Weights of a small transformer language model.
Size: width 224, 12.3M parameters.
Architecture: RMSNorm before each block, rotary positions, no biases in attention or MLP, tied embeddings.
MLP neurons of a small language model. Each row is named by its layer, matrix (up: input weights; down: output weights) and neuron, and shows model dimensions 80-175. Each number is 128 + 32 x the weight over its row's rms, rounded and kept within 0 to 255. Numbers have three digits each.
After each neuron's rows, "fires in" lists the words (lower case) most often at its 100 highest values on Wikipedia text that the model never trained on; "fires after" lists the tokens most often just before its 100 highest values on Wikipedia text that the model never trained on.

L5.up847:139135065107110133133152095154115155081129137088141145106112150093173153121111135149174138176146145121159112113129168177132100104113122149116142176191157098144106113138161165129150124139089126175173151090134112145148111136127098072126115174138093093172149185140090127165133149117101113143
L5.down847:176101204168159137085164202216096116158155138116131120140137122110153162139167124116108171123064094074137136111099091100126107173142150051139134155144134147138142139112109161134162127108102098153146085077089107145000159161129156141072126151093161136125084140151204104177096080116098153136
fires in: "candidate", "korea", "design", "designed", "designers", "designs"
fires after: " des", " G", " C", " K", " g", " c"

L2.up110:139148143132120044088125143164096129105102102144119109177092108162203134140089045085094141158085126150106095110108133137159047075138111118079167163122158104152127139059142139158140151113111130163151177149091154066117089149123124121126157147151127090092122137179150085174160102121126125116
L2.down110:119159118145084106141121133063098116133120057124146123125125120121132125108096090136090182106047091150085142093109118089150105127110146100199106134156142151153138128117193150138161119125103115133152132149082079198032111094125093133183086169058125172169138150096126096118165103160087114174
fires in: "award", "cross", "awards", "all", "awarded", "across"
fires after: " A", " c", " a", " C", " ac"

L2.up483:147097157103140088131141088103195130114130116115121146075120146092136133121127145099107115153087084170112049154095131102125236081106142128114132108129153103150102159142154134073124118189147158148095103145107118139145130143089122164092116118120134113130156122165144128129150093106161098134
L2.down483:128137158096155124171114120096149139157172110126153091091100099144112121137128105138114127069124084176124128178158137115094178118124129218082118102138096089146120111108196108085090135145160129083064081144184094159096055121114105088126111088125136100172112165119145089168181134107123140154
fires in: "who", "he", "this", "thompson", "wilson", "manager"
fires after: ".", ",", "er", "p", "il"

L4.up9:139122153156096088120136141171071139105062129108109071124134159099139138116090178158184101102145194161109085147145207086132127077122108093144155111186145106166089133155098144164174081085168102095094124126131119092093184099034197105111142114097155149103124161061110135091087116133097155151
L4.down9:150159092090165128148134180167128115110142107120152159109103178086131109099144117162112204119114122140160145106122143128141131158146103106145125142179175113182098124143090119143091120087125207103119132053069131082080142177145106087107131142083140079163107151138110161131115079160150120084
fires in: "cup", "as", "her", "up", "super", "occupied"
fires after: " C", "ed", " S", "cc", " c", "-"

L2.up642:113105109130158123124102118084164088149203144161119124123098182121103132132120145172141164176186170145138128153079167147139128109153127091086143080137158135139169126113094162204208164136154161179121105208180148093129138109127122173115105150120095188140128118079108126160079093155081152100
L2.down642:124127078115147169073087148117127105190156211133108149141093138135135175076142097138124164165149089124182098126107109167111137139186152090092157100147140145190142129085115124193157127122142116190055093147111156148087126064044090146078143141123113114168121127122111130180105121167122136140
fires in: "votes", "information", "notes", "denotes"
fires after: " V", " in", " v", " N", "en", "ar"

L9.up816:155110103129132071072155094164134104103121126045139107111098059138122179130108172130051116131155122068106105127102073127158113092160136163164147123128073106183092181156124155182093121172095190161142152177100138115202141117138168124072146157116228135130129109148123123118146161117129140135
L9.down816:143126173147093121153155106085077092145102146151112107166098091072171205095184219165124134155100089120104158178152098178141150161145113099153076116144140159140125199149126134072107126167133138106126098082108100081119069128162092169164143089158123118102171136134139129159071131126093097129
fires in: "early", "large", "olympic", "english", "such", "british"
fires after: " ear", "ar", "mp", " Eng", " Brit"

L2.up737:078072064200072122142157138154128137051220129171130146144149104107098130132091131159125079136134150147164131056128088177124171114140137133133182178152140169123160201077131181120177118116225108125110121089080158081132159181126182126137136137170111163121154177077130103104149136129088102134
L2.down737:175090078187115134150087100114141150079217086103143159138137134132136140148106134157125105215104111117079130095123129154118175143122133133097190173125138173127043122138150150168118130038116116112119087137071116079154160177134144117166127157157115165123139161106179161088110190099159143138
fires in: "33", "32", "35", "407", "39", "40"
fires after: " ", "pl", "\n"

L9.up138:174148099110170143141185170133177125193107145068136111123124168099101126162108159097080017083151120178152081116125100074123134104138114101166107135128101155156111100130116123101080111126115173102119094108194197141163079153134112198093126100092087128105114134120120148123091126095100099124
L9.down138:113141106083131181147114048136073149091163093186155166139108137160130103130157068143126142168084130072159177147153102138120127167134089130175168123144136082092109129190124128103151132105147069154165138156034090108115129085156076087126124157110116100203196096112128121098165155163126152190
fires in: "several", "few", "early", "together", "as", "of"
fires after: " sever", " f", " ear", "et", " well", "ov"

L9.up154:118165151064138148125093088100074133153113094083111166118145085194112160131150153184083080149141166122108193122104129115108128118204110142145132114129146165147051115143161125096113148149108124131079146161123112083097155069139113148135163148119088132120124113159099167104080103151207216149
L9.down154:092058145130113172129167130181129113087124127157090132115116161164154160102084106092144164150159155154162138121060193123116146061134141127075160132120161135090136147156108122062170117132092130134124135077181111153105191183157108139171143146059143154114138158136147118104182108156079056151
fires in: "took", "suzuki", "spanish", "spent", "wokingham"
fires after: "z", " to", " sp", " Sp", "U", "ok"

L7.up265:122160115155059180061194148128137163163092104136203128138101138153101135106174136154164106083088073158116109155138128095157075136111146188092043118164139107128171130157105132103137197135129111054197116164178143135144103137103141117157148094118145096156143154148152074140109180095119161173
L7.down265:134122091132103048186080118084133111142089114100102147115130086122097080198173158140099090115163150158133157052160156087093186071165121181095155189211079119164126107151177138148126099154133062086141113130189114085178151076164139119100113107173118121145137192158155147127139111151104110153
fires in: "department", "students", "results", "student", "recent", "result"
fires after: " stud", "ep", " res", " rec", "rit"